MLP neurons of a small language model. Each row is named by its layer, matrix (up: input weights) and neuron, and shows model dimensions 192-255. Each number is 200 + 30 x the weight over its row's rms, rounded and kept within 0 to 999.
After each neuron's rows, "fires in" lists the words (lower case) most often at its 100 highest values on Wikipedia text that the model never trained on.

L6.up545,209,231,194,245,149,210,192,238,193,194,189,162,247,150,222,213,221,221,198,189,213,190,223,186,205,215,162,161,238,226,182,189,210,211,193,185,196,178,201,185,200,198,203,154,198,203,191,175,247,249,181,187,248,212,204,205,260,197,192,233,182,266,247,174
fires in: "from", "to", "at", "of", "by", "within"

L2.up606,238,195,221,215,157,196,186,232,215,224,189,229,180,216,216,205,172,233,202,190,204,149,173,155,193,197,166,193,183,252,239,207,194,226,196,176,238,215,123,208,227,175,217,193,164,203,152,180,268,184,228,204,185,208,164,193,188,166,180,214,194,227,213,177
fires in: "the", "his"

L2.up711,157,234,168,191,190,160,187,208,206,218,175,265,199,234,215,207,164,195,205,201,181,129,179,165,192,192,225,155,230,179,180,198,205,266,238,209,265,220,221,238,213,197,139,202,195,216,194,189,205,223,231,205,191,239,161,256,189,210,171,225,146,229,114,148
fires in: "while", "years", "where", "time", "company", "poll"

L4.up1017,245,182,216,199,185,233,213,212,200,148,243,253,214,296,164,192,183,212,193,221,203,122,158,211,190,221,162,187,202,255,213,178,220,211,241,164,199,199,204,243,246,197,208,195,165,267,220,143,205,192,156,228,218,213,197,179,197,202,250,210,172,216,174,219
fires in: "this", "however", "name", "also"

L6.up1148,231,237,180,191,167,180,169,215,173,218,173,152,175,215,198,218,167,252,193,249,188,141,172,191,204,227,204,216,171,226,198,230,165,189,192,170,194,233,182,258,186,195,209,184,190,163,183,190,184,237,163,165,277,178,189,205,192,210,243,247,189,291,238,212
fires in: "as", "than", "also", "much"

L9.up376,179,177,204,182,179,212,205,239,191,189,174,230,181,262,205,208,249,193,255,214,207,172,158,207,196,192,177,171,229,252,229,215,144,196,207,204,213,188,260,168,210,178,239,186,163,209,169,183,276,244,207,194,178,166,164,171,195,167,233,172,193,187,191,213
fires in: "it", "which", "sciences", "that", "chemical"

L10.up406,212,242,134,188,189,184,149,193,197,159,204,207,180,157,144,201,196,230,150,163,187,270,215,201,211,219,193,248,151,252,114,209,197,228,206,163,201,230,178,214,181,224,233,198,181,199,185,189,190,176,143,214,268,164,192,187,199,183,217,208,165,241,271,255
fires in: "of", "in", "south"

L4.up461,241,191,167,208,158,199,201,228,196,143,235,166,208,212,178,199,209,186,149,174,270,196,198,221,153,218,219,155,197,243,156,193,196,213,192,187,250,214,133,190,228,221,235,196,159,235,196,171,196,196,216,213,253,226,178,199,259,148,227,234,223,246,190,173
fires in: "however", "after", "when", "following", "although", "with"

L10.up799,169,244,218,217,185,209,148,204,236,183,183,267,214,171,172,194,208,213,254,142,240,219,208,195,216,236,225,174,181,231,216,182,212,176,199,187,168,185,177,219,209,235,276,164,107,154,180,175,243,170,194,261,211,206,173,168,167,167,194,197,174,221,177,228
fires in: "an", "another"

L10.up425,215,174,162,194,159,192,211,154,182,177,176,228,175,216,189,193,215,219,148,163,219,247,206,208,222,205,210,197,143,223,164,192,174,218,189,195,264,180,216,250,147,170,229,154,183,186,180,110,209,166,155,179,105,232,195,220,253,169,211,222,158,233,225,233
fires in: "on", "of", "s", "is"

L2.up106,266,183,200,215,170,211,163,162,183,210,198,190,195,223,152,195,218,193,162,194,212,232,210,201,187,170,168,161,182,181,215,225,195,190,168,196,260,197,180,256,223,164,154,198,179,198,175,180,170,240,166,190,232,209,207,191,227,132,132,209,153,192,240,213
fires in: "gulfstream", "road", "speed", "bridge", "streaming", "runs"

L10.up1004,212,174,176,265,206,169,183,193,157,134,168,196,188,202,220,162,225,185,191,216,206,219,166,226,193,214,252,199,215,257,182,215,171,233,161,193,215,185,216,224,205,199,192,157,152,209,184,179,244,210,201,165,201,187,218,189,269,207,180,185,202,243,235,211
fires in: "in", "on", "of", "lb", "days"

L2.up98,200,197,163,174,196,214,191,221,169,203,187,156,194,207,173,245,198,212,284,203,160,177,172,202,194,189,251,175,212,182,216,231,169,192,162,163,243,237,197,234,188,234,234,197,177,227,202,208,190,211,138,175,172,163,198,254,198,177,181,216,194,250,180,178
fires in: "which"

L6.up478,246,179,170,199,249,164,135,218,170,185,191,177,162,160,225,254,187,233,186,197,214,218,152,202,205,198,209,170,174,223,196,254,178,189,199,189,242,204,213,216,149,223,217,184,180,235,158,190,215,217,157,172,243,155,201,196,171,235,207,176,228,229,216,209
fires in: "was", "are", "is", "were"

L10.up82,171,222,231,181,208,204,186,168,223,210,242,195,185,179,207,214,258,167,179,156,257,208,179,232,196,238,213,183,142,234,195,200,171,168,214,214,165,225,169,218,215,204,189,152,146,208,231,153,232,217,152,170,192,183,205,205,247,166,134,210,210,243,259,230
fires in: "in", "de", "of"

L4.up389,194,216,187,290,185,177,161,176,197,234,207,184,206,184,193,193,201,195,234,199,152,143,147,219,167,241,198,229,199,201,218,253,187,194,194,170,225,228,149,184,188,228,237,202,115,213,165,161,223,266,161,201,172,215,194,199,191,202,256,234,204,178,184,205
fires in: "the", "its", "her", "his", "their", "given"

L4.up653,184,230,198,207,235,190,256,238,229,165,176,194,198,216,244,168,187,240,215,205,149,141,206,201,240,220,184,225,180,255,245,210,300,201,202,188,208,197,166,221,164,283,252,201,184,231,195,175,220,155,249,259,203,193,141,199,184,249,157,212,248,226,193,246
fires in: "and", "civil"

L2.up231,239,256,244,211,193,213,205,160,212,212,227,243,200,241,148,204,267,197,228,171,200,154,162,226,172,180,211,156,187,201,229,192,240,201,251,200,280,219,183,189,198,172,176,218,173,215,173,198,220,184,215,201,213,154,175,200,208,195,185,236,174,229,187,180
fires in: "is", "a", "the", "was", "played"

L4.up544,191,186,227,203,235,193,160,244,258,175,135,187,223,240,179,221,132,224,190,238,201,158,171,184,224,212,206,209,171,202,244,227,210,210,133,177,215,211,208,221,249,172,204,181,201,204,190,152,225,228,242,254,208,180,228,210,194,149,150,260,240,219,205,165
fires in: "the"

L2.up263,254,291,204,264,173,166,269,235,220,204,238,256,194,242,200,183,173,221,207,178,202,213,185,177,134,225,193,198,168,211,163,185,180,213,190,232,225,217,213,170,178,193,143,190,190,236,192,226,234,219,238,192,190,209,178,209,219,185,199,192,178,193,158,194
fires in: "is", "has", "was", "won", "have"

L4.up1206,257,223,193,218,213,181,123,198,198,197,164,209,191,172,174,215,197,255,137,173,254,181,169,217,164,247,199,214,188,200,239,190,183,211,219,187,192,168,177,217,235,228,190,163,144,212,206,192,181,257,138,185,299,160,158,213,258,229,219,235,195,232,209,157
fires in: "as", "by", "including", "from", "include", "with"

L4.up478,233,215,200,186,200,228,252,218,211,173,237,220,181,220,149,212,206,225,181,220,155,149,200,265,194,185,235,223,222,202,230,194,266,190,201,173,231,190,183,225,204,191,216,212,148,263,215,171,232,152,185,183,217,172,141,196,250,192,241,225,193,241,231,202
fires in: "however", "as", "after", "in"

L9.up1188,192,199,186,249,155,102,158,234,194,185,178,230,193,216,207,234,179,243,210,157,226,164,153,160,180,241,171,169,191,186,246,208,231,188,210,228,220,179,188,241,239,211,246,157,198,222,184,205,223,172,204,224,210,180,170,229,227,169,165,257,239,212,174,181
fires in: "the"

L6.up1225,289,219,193,221,183,189,195,198,185,194,207,171,234,187,186,220,174,216,197,183,202,170,131,205,232,213,223,186,186,238,238,215,238,196,188,185,238,195,228,239,122,188,193,186,137,226,224,173,194,176,234,170,217,190,172,211,171,200,169,219,212,211,200,169
fires in: "a", "is"

L6.up948,178,207,188,194,150,168,195,207,168,192,224,203,220,241,240,234,226,187,208,216,169,171,197,215,176,182,155,242,152,251,175,137,166,191,199,186,184,236,179,262,227,250,216,191,153,218,197,160,237,164,219,196,196,204,160,187,189,217,241,202,181,245,170,243
fires in: "the", "a", "all", "only", "two", "first"

L8.up409,179,207,137,203,167,200,202,149,205,161,230,239,178,222,211,184,222,279,259,168,203,237,248,201,194,247,235,218,190,193,235,168,265,209,169,180,182,192,225,225,189,228,206,156,215,193,148,156,225,196,204,238,175,230,239,202,183,235,190,204,201,207,197,214
fires in: "an", "another"

L10.up669,198,213,170,176,195,209,141,224,166,122,179,227,210,239,176,211,212,212,241,190,231,214,174,188,209,226,174,208,221,181,201,198,180,223,163,210,202,208,186,212,146,256,196,180,184,208,188,188,252,170,140,208,189,252,217,209,218,161,243,214,190,169,170,165
fires in: "in", "which", "that", "there", "mention", "title"

L4.up48,249,202,177,200,195,158,180,249,178,207,229,211,176,218,169,226,158,197,205,228,254,228,177,188,173,216,186,196,204,237,255,214,162,206,208,164,211,200,200,254,227,176,217,181,185,220,203,186,244,239,169,170,204,248,211,189,214,165,235,226,206,247,213,158
fires in: "however", "also", "they", "instead", "there", "it"

L6.up268,146,187,218,193,175,202,164,171,158,168,218,226,198,188,163,234,207,228,224,231,176,189,165,185,214,191,153,202,193,257,204,139,199,202,196,179,172,244,192,214,234,196,173,191,110,193,225,206,266,182,237,244,208,195,232,184,175,214,166,193,212,245,195,166
fires in: "he", "it", "the"

L4.up1089,166,192,226,193,236,194,201,177,191,120,225,218,217,196,184,210,214,177,213,145,193,175,189,151,178,221,177,212,169,240,266,219,196,232,187,192,238,225,158,205,172,263,232,180,170,202,230,164,230,150,179,206,241,237,193,182,239,184,191,198,204,205,199,155
fires in: "and", "the", "or", "by", "politician"

L10.up867,198,188,235,208,157,208,186,198,154,159,272,195,175,190,181,212,158,217,224,224,219,205,191,176,186,244,198,207,176,240,264,217,199,200,133,216,200,246,200,256,246,222,183,214,227,269,182,186,172,221,205,204,201,197,174,208,192,194,193,163,198,234,193,202
fires in: "s", "to", "and", "the", "would", "his"

L6.up979,186,207,247,182,183,206,124,223,148,259,200,178,224,253,217,209,184,203,207,179,213,206,199,249,233,205,224,199,177,185,168,178,253,194,172,184,198,180,166,219,227,195,166,175,156,214,206,150,220,214,177,229,264,179,214,210,161,165,228,233,195,288,194,184
fires in: "all", "any", "some", "many", "several"

L6.up1183,160,181,209,260,178,206,164,163,201,229,164,191,220,191,162,221,192,221,187,190,197,191,197,213,235,224,197,234,192,222,222,204,240,213,199,195,159,207,198,215,192,190,219,160,180,204,176,185,184,190,218,222,190,159,204,202,215,210,211,256,244,241,210,177
fires in: "of", "in", "instead", "include", "a", "an"

L8.up314,171,176,184,172,163,185,227,231,227,202,185,245,227,246,214,215,194,177,200,154,235,204,151,222,192,161,191,171,222,257,231,195,178,190,211,191,134,234,243,154,229,232,210,215,118,218,169,176,242,148,248,191,145,207,183,218,167,192,230,182,168,234,221,193
fires in: "the", "he", "she", "at", "as"

L6.up70,191,184,222,165,163,170,212,245,169,202,221,205,205,242,186,199,244,210,167,214,213,217,180,188,184,202,263,127,150,216,179,205,130,200,171,174,212,229,249,176,208,179,250,233,180,203,157,179,263,227,224,210,199,171,194,209,181,171,196,175,219,211,224,167
fires in: "that", "which", "had", "by"

L6.up615,229,181,215,215,177,201,128,184,174,208,216,140,244,183,246,255,206,175,182,191,180,198,156,236,223,200,168,216,217,224,172,194,193,204,187,189,171,195,194,208,202,189,186,163,156,208,190,213,230,241,223,230,251,176,130,200,203,191,236,219,198,213,208,112
fires in: "and", "working", "works"

L6.up746,214,187,188,173,245,204,256,222,216,181,237,163,206,225,150,198,218,218,214,180,208,173,209,213,214,198,185,233,199,211,200,204,207,193,214,207,205,244,121,214,201,203,193,169,200,247,161,181,247,176,145,209,196,196,135,207,223,201,207,220,205,256,169,242
fires in: "and", "or"

L9.up677,215,181,197,202,188,218,141,205,163,173,221,223,193,230,181,225,206,200,219,234,267,187,169,170,210,240,205,196,194,205,207,179,199,213,196,183,222,197,168,231,236,190,246,171,156,213,193,177,268,204,188,168,160,194,181,199,181,205,143,233,188,203,214,226
fires in: "it", "in", "on", "initial", "nintendo", "exact"

L8.up726,247,209,209,150,190,159,193,219,161,139,184,226,203,186,203,216,151,205,108,162,193,228,215,219,235,218,228,190,226,227,237,179,236,235,161,208,202,226,151,218,225,239,215,175,202,185,177,164,195,213,183,230,203,218,240,200,221,222,178,183,211,196,242,250
fires in: "to", "and", "or", "with"

L2.up80,272,169,239,174,210,211,150,210,175,215,171,149,157,234,182,210,155,202,217,222,225,193,197,180,215,206,186,175,166,215,243,254,166,209,162,170,243,187,230,260,257,228,204,202,194,231,207,158,192,229,184,225,267,176,214,212,197,227,176,226,211,210,236,225
fires in: "it", "being"

L2.up1117,220,198,159,238,233,197,214,247,194,164,228,225,228,265,167,199,158,197,236,166,196,202,178,175,252,222,211,168,136,199,211,183,158,212,220,183,214,249,158,200,164,235,227,192,170,201,180,185,215,238,245,200,191,200,231,193,179,187,187,192,158,283,216,228
fires in: "and", "or"

L4.up542,196,190,204,256,206,208,147,187,205,226,138,194,165,206,243,199,188,223,151,185,243,174,193,247,227,209,209,177,171,202,158,256,155,208,199,187,203,190,238,198,171,200,166,177,187,213,197,175,221,272,133,191,214,193,182,199,224,213,256,199,213,193,193,218
fires in: "of", "becoming", "by", "behind"

L4.up889,256,172,242,208,232,162,219,215,183,178,207,226,150,205,203,195,173,216,227,168,212,222,144,114,154,182,251,193,198,246,222,151,167,202,179,189,266,167,177,250,260,191,218,205,188,202,192,172,228,202,216,178,156,204,236,209,198,241,157,179,157,230,254,237
fires in: "had", "began", "would", "can", "could"

L6.up1176,265,159,258,182,184,164,171,137,214,129,179,183,218,233,194,200,167,219,227,158,184,193,198,183,220,191,173,215,140,249,185,212,219,232,212,197,232,210,176,171,149,176,201,157,177,212,200,195,232,211,175,245,272,203,182,221,209,165,187,175,225,238,191,154
fires in: "and", "sent"

L8.up291,197,178,231,228,148,207,204,145,188,179,195,225,224,177,207,147,163,198,213,199,194,159,188,160,195,197,143,251,237,252,241,173,252,192,171,153,187,190,127,259,180,240,192,198,182,195,158,170,196,177,243,199,201,185,164,169,192,158,172,216,200,266,180,199
fires in: "a", "just"

L6.up213,168,181,196,214,169,173,132,155,232,162,232,190,237,205,200,199,209,181,229,162,249,198,191,198,184,197,182,187,174,205,238,177,215,228,139,188,188,225,184,163,177,171,216,193,147,226,204,188,189,207,212,222,218,162,212,199,185,158,213,218,185,238,207,182
fires in: "a", "in", "check", "backing"

L10.up127,178,218,220,210,195,199,211,185,257,215,158,226,239,210,176,196,177,216,264,196,174,165,240,201,162,216,194,223,207,265,258,267,229,225,190,182,166,241,200,216,175,248,217,196,198,235,130,169,209,201,234,214,158,177,170,230,190,249,117,193,209,264,183,214
fires in: "an", "s", "his", "her"

L10.up978,218,153,169,202,203,215,245,234,210,165,189,190,194,190,200,204,189,237,192,171,202,203,186,173,195,212,192,190,148,207,203,189,168,179,189,157,194,183,174,195,197,198,222,202,202,228,171,158,230,236,224,208,237,178,202,208,190,227,192,179,164,292,268,225
fires in: "and", "or", "as", "behind", "beautiful"

L4.up78,258,207,195,270,193,194,182,168,219,212,199,174,197,193,202,220,138,232,189,176,203,157,175,235,221,247,210,161,206,211,245,225,196,205,163,192,206,150,220,268,146,204,240,179,179,224,205,179,183,220,167,171,156,219,199,198,225,231,187,263,196,205,205,177
fires in: "after", "with", "before", "from", "to"

L10.up319,190,145,207,195,230,159,141,166,195,199,183,245,204,245,191,198,236,195,180,240,204,239,235,195,175,211,203,171,215,192,249,211,164,213,185,173,200,216,243,130,202,149,211,205,202,263,212,184,220,222,191,204,243,111,228,120,225,192,218,189,184,174,221,247
fires in: "ft", "m", "in", "lb", "summer", "n"

L9.up54,191,238,209,226,139,140,201,200,170,182,195,181,207,208,220,216,226,206,211,208,193,210,188,244,216,228,234,241,165,187,197,214,206,231,128,165,226,216,199,189,161,204,225,206,157,244,184,181,195,223,240,253,226,179,188,204,214,190,235,190,217,205,190,225
fires in: "of", "0", "for", "a", "performance", "score"

L8.up337,196,167,206,208,144,124,189,181,161,140,164,222,160,221,264,196,208,194,202,204,253,173,245,214,215,230,250,231,182,245,179,181,152,254,150,187,206,185,235,230,212,171,236,191,192,182,140,197,224,195,232,217,174,209,204,214,184,165,192,222,183,191,228,194
fires in: "one", "two", "three", "3", "few"

L10.up514,264,191,174,239,147,138,189,182,173,240,245,207,215,162,226,242,193,193,207,146,216,228,223,204,226,246,244,195,205,258,199,193,172,180,192,213,207,220,202,263,182,234,212,147,181,188,154,168,191,181,201,209,219,183,159,205,236,187,199,241,178,216,231,222
fires in: "to", "not"

L6.up768,180,259,148,203,211,194,223,214,192,166,241,172,164,163,220,235,227,199,274,214,175,215,197,98,201,179,189,153,189,222,218,190,168,190,200,190,193,245,176,211,183,259,174,191,163,227,175,189,245,163,162,188,212,228,177,203,197,169,201,221,198,197,204,222
fires in: "which", "there", "also", "they"

L6.up984,206,265,206,262,115,129,173,151,177,236,216,167,222,208,173,199,216,191,184,223,195,203,168,209,207,156,203,187,159,217,203,201,211,216,152,202,205,181,195,258,202,193,286,193,166,190,199,206,166,248,165,204,199,168,206,211,182,142,227,231,202,198,235,196
fires in: "have", "it", "for", "takes", "win", "features"

L10.up1262,247,170,162,199,192,188,213,183,199,167,197,212,172,212,216,221,137,258,174,130,176,218,188,201,248,222,234,214,231,203,216,174,201,181,209,225,206,178,208,182,166,219,219,187,189,211,152,159,193,219,135,208,243,179,209,238,220,173,240,297,204,250,232,168
fires in: "with", "of", "to", "as", "from"

L4.up1276,282,179,172,156,244,208,179,249,212,209,138,194,207,207,171,216,170,207,195,209,214,187,188,216,197,211,169,213,219,228,214,213,120,209,208,178,218,190,209,273,225,240,164,209,157,216,215,166,260,248,189,181,237,147,160,196,208,172,191,226,183,232,204,173
fires in: "which", "it", "there"

L10.up996,223,247,231,172,160,194,191,161,196,156,132,204,201,194,214,194,254,233,201,181,138,164,147,194,219,191,194,202,194,234,186,227,184,229,165,190,184,188,155,158,192,184,196,198,173,227,153,201,189,199,199,209,146,232,169,208,186,168,173,189,186,237,209,226
fires in: "her", "a", "his", "good", "s"

L10.up1185,204,172,240,246,180,178,210,161,205,200,218,202,232,203,219,214,194,225,260,181,224,196,225,112,170,236,225,188,197,228,253,193,226,170,208,200,186,219,197,212,209,227,194,186,168,211,177,191,225,233,219,231,222,239,191,211,204,206,180,209,205,229,165,213
fires in: "is", "was", "the", "s", "you", "been"

L9.up719,207,219,205,208,149,211,158,232,236,225,148,199,200,208,229,203,183,219,237,167,176,160,200,216,250,216,248,191,214,243,187,155,164,247,205,199,177,170,151,223,230,205,214,179,161,200,159,162,209,204,219,265,212,201,176,199,232,179,232,261,202,261,197,203
fires in: "the", "a", "many", "several", "two"

L2.up38,231,205,224,252,236,111,158,211,197,234,233,233,152,238,142,181,196,200,225,207,157,210,188,167,166,190,218,149,184,209,250,187,221,204,191,178,260,205,209,222,183,203,201,209,163,229,192,189,214,222,207,188,222,211,212,194,291,177,216,186,249,202,221,197
fires in: "as", "before", "played", "would", "after", "began"

L6.up1079,220,250,228,178,175,196,213,226,185,201,225,221,219,189,186,201,164,215,241,182,163,179,181,212,226,211,224,251,172,226,212,191,225,184,217,187,233,224,199,223,197,213,169,196,157,283,194,185,185,264,204,224,224,179,189,202,159,152,216,207,192,211,233,197
fires in: "is", "are", "he"

L9.up571,210,199,178,196,160,183,149,183,138,171,181,218,223,221,239,207,203,198,187,171,226,181,193,189,211,218,206,239,212,212,193,176,190,196,212,196,212,191,167,242,208,248,228,166,210,202,163,183,183,250,156,211,143,227,210,232,241,235,202,252,198,238,201,262
fires in: "to", "of", "among"

L6.up527,192,192,172,170,240,229,213,184,203,198,204,220,245,169,213,149,182,229,175,204,194,170,192,192,200,201,118,251,193,255,201,174,228,204,175,166,182,183,147,254,210,223,211,181,161,255,192,181,240,200,211,203,252,148,148,190,234,229,150,217,198,230,181,188
fires in: "a", "according"

L8.up859,155,179,230,213,221,150,203,180,203,229,221,195,228,183,197,163,238,232,166,197,177,158,221,191,141,222,206,155,214,232,265,206,178,197,229,194,171,187,239,195,215,234,175,196,187,196,174,156,221,172,180,213,211,158,128,211,245,215,200,209,228,222,209,176
fires in: "as", "by", "include", "analysis", "minneapolis", "with"

L10.up160,230,201,210,228,175,149,171,246,220,182,209,204,161,241,257,214,198,199,180,207,279,223,183,243,142,219,206,193,198,211,279,182,179,181,167,204,225,222,213,165,209,219,206,168,194,198,182,189,161,228,196,231,187,187,112,216,188,202,243,266,177,235,170,173
fires in: "all", "by", "for", "after", "with"

L6.up64,195,239,205,220,231,200,236,175,159,197,147,230,191,208,212,182,241,224,205,199,183,155,234,215,227,249,224,206,186,219,203,200,212,195,155,168,192,220,217,206,220,205,197,183,199,172,202,175,240,197,223,247,188,179,191,191,236,197,194,268,221,263,230,172
fires in: "a", "3", "an", "prime", "invited", "9"

L4.up1175,270,214,169,199,175,188,167,217,163,207,188,172,198,233,173,242,170,222,234,211,185,174,187,225,220,224,169,187,227,218,215,189,182,190,215,181,232,198,181,238,200,228,199,196,198,257,208,177,218,225,185,209,180,177,169,212,197,187,233,229,184,222,208,195
fires in: "also", "it", "who"

L2.up1188,269,217,231,163,220,123,215,272,199,171,147,207,213,175,209,224,157,212,167,154,147,140,173,197,191,216,225,193,200,231,205,198,191,227,202,160,222,143,242,248,219,259,208,197,213,206,175,163,247,202,171,200,229,177,225,190,216,190,231,230,229,231,220,159
fires in: "were", "who", "and", "or", "was", "had"

L6.up608,212,253,214,275,233,208,187,227,188,210,184,220,186,210,240,191,148,211,222,155,192,183,141,215,129,224,242,146,220,212,236,189,162,216,179,177,232,199,157,261,220,188,211,199,179,200,209,207,214,210,225,255,178,185,184,199,185,211,176,245,181,246,222,184
fires in: "in", "by", "on", "such", "for", "during"

L4.up1209,201,182,250,248,187,199,215,196,225,203,171,197,130,230,211,220,170,214,237,210,199,202,189,201,201,208,205,220,168,180,226,196,237,200,173,178,249,184,216,220,157,190,214,203,160,214,207,158,220,198,215,231,214,205,213,197,172,204,227,200,148,217,234,185
fires in: "an", "0", "first", "a"

L6.up712,268,216,285,211,183,136,218,252,222,185,148,182,177,222,205,196,198,210,205,204,225,120,169,228,164,216,205,212,201,282,167,202,161,211,227,182,247,166,207,252,225,217,194,196,198,183,183,171,192,233,220,251,181,169,190,237,214,200,222,247,196,252,232,226
fires in: "and", "than"

L2.up1043,209,211,193,200,121,166,174,198,174,189,233,202,204,140,169,157,237,252,189,143,254,169,258,236,196,153,219,195,200,212,204,196,196,226,216,230,186,211,213,211,198,225,134,224,183,215,187,206,236,250,201,214,239,221,133,211,167,190,224,197,226,170,216,220
fires in: "such", "has", "also", "known"

L6.up1175,189,246,190,259,126,161,230,181,237,194,198,185,202,188,199,221,208,205,187,196,217,142,187,249,159,171,153,214,144,212,162,159,167,257,204,183,200,229,221,197,135,178,290,189,168,228,213,185,176,209,219,176,206,155,177,189,254,183,247,190,160,229,260,225
fires in: "of", "local", "typically"

L6.up1153,290,149,213,207,183,158,157,173,222,141,145,176,164,213,201,230,202,235,227,228,186,164,213,200,227,219,212,189,231,241,208,158,182,200,182,203,213,223,212,214,249,179,200,173,156,214,220,173,210,222,147,183,263,197,170,218,227,159,236,199,173,273,200,229
fires in: "and", "of", "than", "something", "to"

L2.up102,214,154,146,239,197,222,193,264,164,174,205,217,138,217,199,237,148,235,200,166,238,235,188,235,178,216,155,198,212,192,175,165,186,212,199,172,218,229,247,183,213,268,150,216,171,171,145,193,210,203,153,207,197,187,193,218,209,249,189,227,154,192,213,252
fires in: "who", "there", "which", "they", "country", "location"

L6.up458,214,232,190,223,139,205,159,209,186,176,185,225,228,218,180,206,152,217,177,185,232,206,189,216,177,184,226,183,195,218,262,190,225,219,169,213,206,190,154,228,210,189,173,196,139,203,184,159,189,215,216,184,178,142,203,228,219,143,172,174,202,223,219,192
fires in: "from", "the", "at", "tv", "between", "following"

L4.up116,202,207,225,218,213,214,212,167,201,151,163,234,162,229,236,172,222,186,235,180,199,166,147,159,243,196,211,211,152,230,165,192,185,224,166,168,242,163,153,222,196,220,257,225,199,196,243,182,212,177,236,245,190,200,193,174,167,234,182,176,165,208,220,218
fires in: "and", "of", "former", "s", "department"

L4.up1184,238,170,181,200,217,186,228,219,208,120,152,164,208,284,152,190,180,223,187,166,186,198,181,210,210,233,164,265,128,195,217,233,162,204,187,192,214,223,147,228,140,212,270,170,155,183,189,174,220,212,206,234,247,181,220,202,215,229,215,219,194,241,178,189
fires in: "and", "only", "most", "main", "or"

L4.up472,213,240,166,198,237,157,195,208,199,183,186,248,197,244,163,207,184,192,214,200,205,146,181,226,176,257,168,216,199,256,197,185,241,196,184,179,200,183,213,261,243,216,186,182,206,239,222,173,217,200,246,224,204,159,170,212,193,211,204,257,207,214,205,201
fires in: "this", "its", "they", "his", "their", "an"